config.yaml
norm_eps: 1e-05
parallel_block: true
init_std_qkv: 0.0289
schedule: "wsd"
decay_fraction: 0.874
dataset: "wikipedia_en"
MLP neurons of a small language model. Each row is named by its layer, matrix (down: output weights) and neuron, and shows model dimensions 0-191. Each number is 128 + 32 x the weight over its row's rms, rounded and kept within 0 to 255. Numbers have three digits each.
Before each neuron's rows, "raises" lists the tokens whose logits its output raises most directly, leaving later layers aside.

raises: "s", ".", ",", " and", " "
L8.down195:111087109189101138076111147138068089115200141117105136119154080130127196100113085175117087164115129137175099161133052103168181099138135175105128148139115153055149146135135099064116126161169113132127150145155165117147118101121084160096201166094114075121092155141131181137095158113115074148110179166155158092164124129070118122126131108114121124081153143121178147087140081115042134157165140091128167148163118151068098108110112084107098077141158112207184116097151151122145112108117137088170102108118141151121179163086079119156097126159154136139165126121203170107140108134082084124

raises: " and", " ", "-", "\"", ","
L5.down376:115108095180119201054081152114118087121148121132086099098177124173096164134119065115173097122155117108159142135135042165144160093115116104146166169125158122112090139133118120131105134118156138108148169090194148132077094096192118103154142158104160187105097156126038118122142112204156105101109106161137138184164134097133097058179046091152103150084141130140173133123080152092112108110145163129131103107074153107146118135126116112145065130125152130088130152166115106147162177136166149137134097135119149096188121140156047154184087125097116107113186102125114174150136186100146167150

raises: " to", "able", " of", " about", "ing"
L12.down148:088120107251113105191151104158149173130117144113052150101115083120181164109086154067098114166123124194144130089156036149146127222147118049126106127139138069057112199114137112139136114160157165122165138152141149124125087147147127124178154059076133079150116178107152069151159111078131076119149163072150183108119139140168131117128119162137136117138144158136094093092151145167098104138092106119123137134104116097097133189142132162131127118138132125134141114121132107095123143137133079161105072104124104138096095109120063116160140159122125117185167185112141146116100138104140091152

raises: ".", " to", ",", ";", "es"
L10.down167:178124074138104121099075152121126133079109060166117116113124105130093111120119085111165134156100130169100146156087100120195141109081127130098115220132158105094160108156143133084109131141142098174153160108153114117108114103218109099127122110139087130096130103183112100154127156117171123137107172136100116034107111126173091081122105144172094077113089119141152145116130112118132048150137162123115116075171114138161112196148139143105124201086185114127128221113113127148165132155137191145154203108170176163144196077151106116151113094157106122137102182155092130151111185133086124140

raises: "s", " to", " from", ".", "ing"
L8.down87:111128110118064054172176129100119088152144093141124151102147066133061112172162142128130132159161104178113129130161116158061151100082129109140109176144122065032176127109157178137117107154100186130119142118112105088152127086140129105122160076086106099138112089152186078147137133155081097112124083139145176084120125144149149062080146167172157138138098176110067118144122175159103084144136135090123131091154119126081132159122153101140139114146164128108128162105216158173134158180161168145177128185110101083113114134128044120157121097124076124147114112143087173138170167154119111169

raises: "6", "2", "1", "3", "5"
L6.down213:145164122105073155081103133153213111143104160128125101092102122086129123067138158081127121132145196102159129069142100189138112127155151108120093133224154101143152107139147128087059108129123133149128100117080126138103156114153131154074142190059121169180175158119161108059171160071126098111083127153136129139109088139137106121121172149151097166117106069148130105099093165145114142084178206087091066120134170155119125159171148128139128119118150151110179211143141175151118164123117094114120137124134121114062130125095125126108114176188139136127130137097112205060162148161114121161

raises: ",", ".", "\"", " (", " and"
L8.down337:170084039124108119130118145111132133146159139163170080078180094089139153184083095150143081109133098135172115127107026148151150164052063059089111211119138157135125112190132116103061189132157131146134143091141122116104136074193116135130167169113158137151116101098115142156102140142150058178149095134152110075121147130096095106093126168146103083122127089119126142099144136141145131142132187128122125112096124126069108161167129118079134118180152109175141127170180104152116143176097143136144161143096164123116139159133086110127107182148119115170120130143115180061080154095107178170

raises: " it", " there", "ture", " these", " the"
L10.down134:124128159129159144155161170106142143163124135101062157132121148136139126144096077090149131150083120122178130164049144141144129126154119157196118199087142126165073162110131143104185182178115146108197135151122118127146144086145134114169085095110121110091163100128073129150156159183185110100179063139105185118109174119122117082117171100163128102124120134095088114111107130141130098131164162158161076176151099169115136175128099139128072121175131099127066155144146101090106107136107108115174103194108094187147158116071094111121087125136093131129102099061083182118084142074128030144

raises: "1", "2", "9", "3", "0"
L3.down228:124149166130113135095068102176079157176114138174074035082138078071102185111157142189182145105119131103108171135132149164105127110134152157138046108180157146113125083117153083111072167110092152125148144144108088149156114141174136116147114161115125197135168124137092088176135131075079176097134166145087127133127092141180114161135120086133104175091128108204153115169118134159213099105147125109175174056107129141088161103164127084086116144126159132135132135100176097146129195106134161099133118135145141138090101098104064142099072155134168119141085121139134151141115152118087148161

raises: " the", " its", " it", " their", " them"
L11.down130:144131040160163088156157129094115116150144143081129189137119074110121124035099133160085139140134133076103152177152092169145183150144083075158184128054144109087188156168107173101119133155120140129131141129143165122108130143118117082125138130153097096079086133170099171141156099194148080089150085153070196159121167161133100108141149089105156087120099128154129132138156119140136139151082106098118115116076140111080138113085134095177128108216155110169106160169099149163115158117079110161176107178104146193130116145106141114126115084092128099111109112129108191096116174094100064118

raises: ".", "or", "er", "y", "ist"
L12.down99:175089118114120150138098119133128106100182058136147111063196182167135120145225098142104113101124119168125088139135092061121083116098162156155110106148120098112129095116151080116139080110128163113128100048107146161096144084113116167113112142165129113112154101117134101097176112063120149144114144170115089075125112146197126074140101136171092126138160144127112168181197189144143123128142114198084061133146098094177132123103182126143085126096158033119176066193171128201143159119135131160105180102141162162127158081111125125132142159118116160152114121131121140127121096132138128147

raises: "\n", " ", "-", " (", "2"
L5.down87:114150088113043100159178119121121127091134106156119082147116116157135175136156160115109135152110102100108104143156190087123160112146143104151106146117116131162179150180127076166090185118174131126066101182113083149160115137168146201144133083086150150135172122091138141137112158141083099114169056147183117098005069123106129155172123131093138114113170093131174097142105105124111106088117111183120153074090108118114151170166141114120188065129101156109105180191120099103162097127124132089102107148155129171147112121114121153088126169222169142120085142124127152140094163137088098137

raises: "er", "e", "ed", "es", "ing"
L12.down40:141090109061111115127142095121072127114125109179132126108121150160131163201125095146148168209085125113118094146121084087133076078122128099193117131189075092158195130147109086124162186092164162089158138128130153121153155078145146125076100104143108117161143084115125102145162112078146086135130137135138112089078075142107158083093121060164094101111108156111129115178157131157114115102091117183181165110174109120082123127171132131126070148075141101155139157120119183188181135084113105132108152159192125166109169108113128140094130092176138161168145120103150117166112097116074146222

raises: "s", ",", ".", "st", " "
L10.down269:126138112123117131081158086104111126069126118203066137052159098128151133138144083121187164114118135100174131123138057110167105105120147071123132149116090118134108137061136132140094179130119091125100162183125117150113150165115115185128121156151065149095187150166122109141102163199139075077103152221131134153142097218112166125129119126099173150096166135161179125124125153113139091149144148115162148135118138162116150131169118099140110123138115071113134117155154136111076122143147113116173079165131120121144156148135144131186049110122083111111148152077090139071039038116087134145

raises: "s", "-", ",", " and", "."
L8.down145:079119109140086100117090160104100118138146106170130131111100059124091105162109089113126111167159140138148179071148134170104162129179114124098124173152114123137153159150125110119146080134123132116082186130116101085064142135154107125175218126112072098150173121139163138120168160123128113105110099180137090090152129123069104123161116118122091148108113121138102134142154174142167185204094150175105098186113116162077188081144129115077068159109136142143143113167136086169126110121163070148118129098164172106100200111156078149117134085183163083151194105071115151074132213133153099154

raises: " |", "-", "s", " ", ","
L11.down157:150098120143074116093151142153094142099128115158037080039149112106122142150145080133174151142128129125124115114073130136147109159161145099122125108163154170086144097068120115152124157108120085098116127128167141075111177131096133155110136101126136137198113131158152066148175178109123158111156105148207100102127128158092100066095181205114177175135149123157070145089101146099171163131100114119118148088168087142124117128102114124157128041103160142178175085134135110203143107191182089084099189136111115125125127094142136129171130149157130105116090137091176053139158122093120146176

raises: "-", "1", " ", "2", " and"
L3.down115:100099184153061147064099101148095129138141141143086078075124096096126165154142115154125166090134107085085202159141152136073119080179141127135110128144157151129118096146104082130083144145132127138136143168122110125101124171181187134132092194107127193164123114141096120143176125093129175108107184131094131149138101109119098115114169079123132186127127109216114121158108166103207135116106135096153175028125133112129141135142099078104102093155141105159130175126133099179120177125136093141115133138106204106128100113106091171127097203116104103131088121131167166129135191148053175165

raises: "er", "ers", "ed", "re", "ure"
L10.down378:183166130182147136165124166103102136135111127098079074127159120073154109109115103097112075168093102149160118146085100126126125131060195096127109147133118177169134147124120088108168133111114143132136131149179202165126091132192112144078104076117103131136091142100064153147126182138134131104095070128159106182170164168172102145059140166131091137096104107156107142109186149133100107156097038121131138070104138123108156102177169176118123124148101124124167134157133101139163182118125149085118182083087107113156091119140203126102093080167122171132027131102123132187105164121143148130

raises: "ly", "ing", "ed", "er", " of"
L12.down35:148134124120113110157150081079075192099096096169096148092179095153107178175128120060157165095155102099146161097157127094057113150123128097162095149210064156151160108150134086148132108140101106152144144124143183084132151143155127173151095142138145133136149141121209174142178151111113116120127111092115132148064147120190086148141117121095132215100153081151076075098139065142082182107126119134148139115152154121117116133141104114131063064097107149135123136154073154149179169054114105134148130110091150155074110118161160164182151117084123083174130117104169168132103126094092144138

raises: "1", "9", "8", "7", "2"
L6.down345:110178114116143158170171176154125120110099073141100136090060114121156134109134119158160157085145110171117152130119134127154148145103103135177111113184133119064124142125130094176074124172164137131130095168124140140123123165172080139144141185124120121165163166142089109127162137059111103135118151111124123098128096129112140083158082100104087151143132084196117117120162168169094164098208129108138093098086121159067168142156131066067091121129121165146107178134153092162098147146161092130127129110068152069132131127060060114076065106159159176119183118118096150119075180072072175182

raises: ",", "s", " and", " to", "er"
L6.down209:116135141112019154156073154169115114077092134159056122082123099081138154142051099061092196141144124137199168135108122102105112119143123124105095119174103174107121131125188131106170108131124109150080130036140093140128114151157154149132106145133096147107178135138127106157126102115141106105136120127131106101082122149099131184112153159111148166168153137118134137115157144115124148131136074135108207149149115189105109161169110122079146111157135067179150149167126119121151163154120169151147075125091101092173217109113106153162096188138130134162162072053064097095128115145147171135

raises: "ins", "er", "ers", "ing", "ment"
L5.down69:158077116074086129166129130173127150139129126195113136118086186178146149118184118131152103098180150128140151154169140108014121057173082154135119082115136130097150125107105075126157130089162131139082101064122096062142142131208135176147153072138144120166178135152126140146155135101162159152065103124160124193118171111115099119137171158180086106135102075067170149145111072141121130131135100135119125060217115109081094130190103126168119116122130107131162110123098138140182164117151132125153150118097131123110129092112098139090148098140080184126130116129166095068129131110146148173

raises: "s", " ", "-", " to", " and"
L11.down368:122138112101077095144143115141133144141144127154099195161072116128164050158138165106150115083139109096106165104103099131127166151167090151151158097181174056111187165121124169179120149133144110187077162164101074133143118148151144102139164133078078128163067151069131118163050148136140059041127098113101188128134113167120118083122167092146097144115116112128168134171114180144143098154071101115125079036137120132076135159146109139103161112148140121132102101146093128147109187134185126164183131129110135103133117075140099102168106125178106133133162120103107149146094186181099162149

raises: " and", " |", "s", ",", "-"
L5.down86:131115042090101176137135105152131201134133109154167123127111118146102142129102140140172140106122103192182129132122020096114195107137136115107142100140133125116113107146127129135118196095142120125099140114151111104124104090209151115112163140106082168151135151103180095079139129114116000141093107118125093110124091141106093089112102132174145095170119068130142113112141115123164140227141166170125109112138094150092107104175175046095134167136116145149150127145129150167146154132157119127136154158134113123129138120149088140139137184115173106163136096166117154068084128100089140182

raises: "ive", " →", "er", "ed", "ers"
L8.down193:095140106168130161071121127136145147111141112116145095129072083167109187108209080120152189135097124116188192151143096129144120115129129130120160092116093108120104151091115054108101155086094131113130109092106165131086091094153137114151131149131064111129132114118122130119130106140166123070123151147167169141044121135152088159103146155134093111104147148167074190173181089128103202113132125088143129178190113120087091103146080120112079089128121131139161121140117152106148166110171064182119175127132173144115140093106204072137202070143171130106184100148159105099121102122180165170

raises: " (", " ", ",", "-", "\n"
L6.down328:143154077153129150095098127182158148157119145127070127125176137077096128152155189162159085116107114130177104134120064132143193102104124121146172152166136164145081188149143107135091140105158089155134163159205116150106114109181151160140159132096137167144124068096110185141164156091099039159108130117148141076153097086122159131099068140097130183094162089129094111091187099083192134122170111154110139105093152130105109125170133088081111082133096171141135222135163108072165118132126131106113091140085177116142131103124082105120070127156157105087135137089149182089108146134129081161

raises: "es", "ing", "ed", "d", "ers"
L12.down298:123137121157171139105161157114107134152118094109153181101149141166157090103101165117131103087173176084130111078096157095104105119126185102151097141145046168111122087156068095198150097137154104127070129143144178100138192126138130127088169136072110184111110142128123142199176168117123114116085139134126064148137098118136113152156197131140138086135088142102107086115204110113108086132112114162205196110139127137145102112165113126115080139098112154142100162148102061099138214105151162061088145102131140125132100075177144154121098174144155106100086123104122101096159072155156188114

raises: "or", "ed", "ly", "er", "ing"
L11.down197:148136127148109123158129098176088104051109095167142123123152129169165146123172139079121161123123115103061108114114102106135123138088125093086102112153086133132102163113140121195131092132131094121145111101077192094123068129092135121072118079188125152059185119092137166110166146068151136149108100134120101157130140100165172164124201119150108111133148156190134078066158146146169188137110087158136111066164097085122129113128160116193056098188126094137136124181088107134131183085146179087108095093166125170146146126191111110123093161153088105162117155141121172143163188141157140086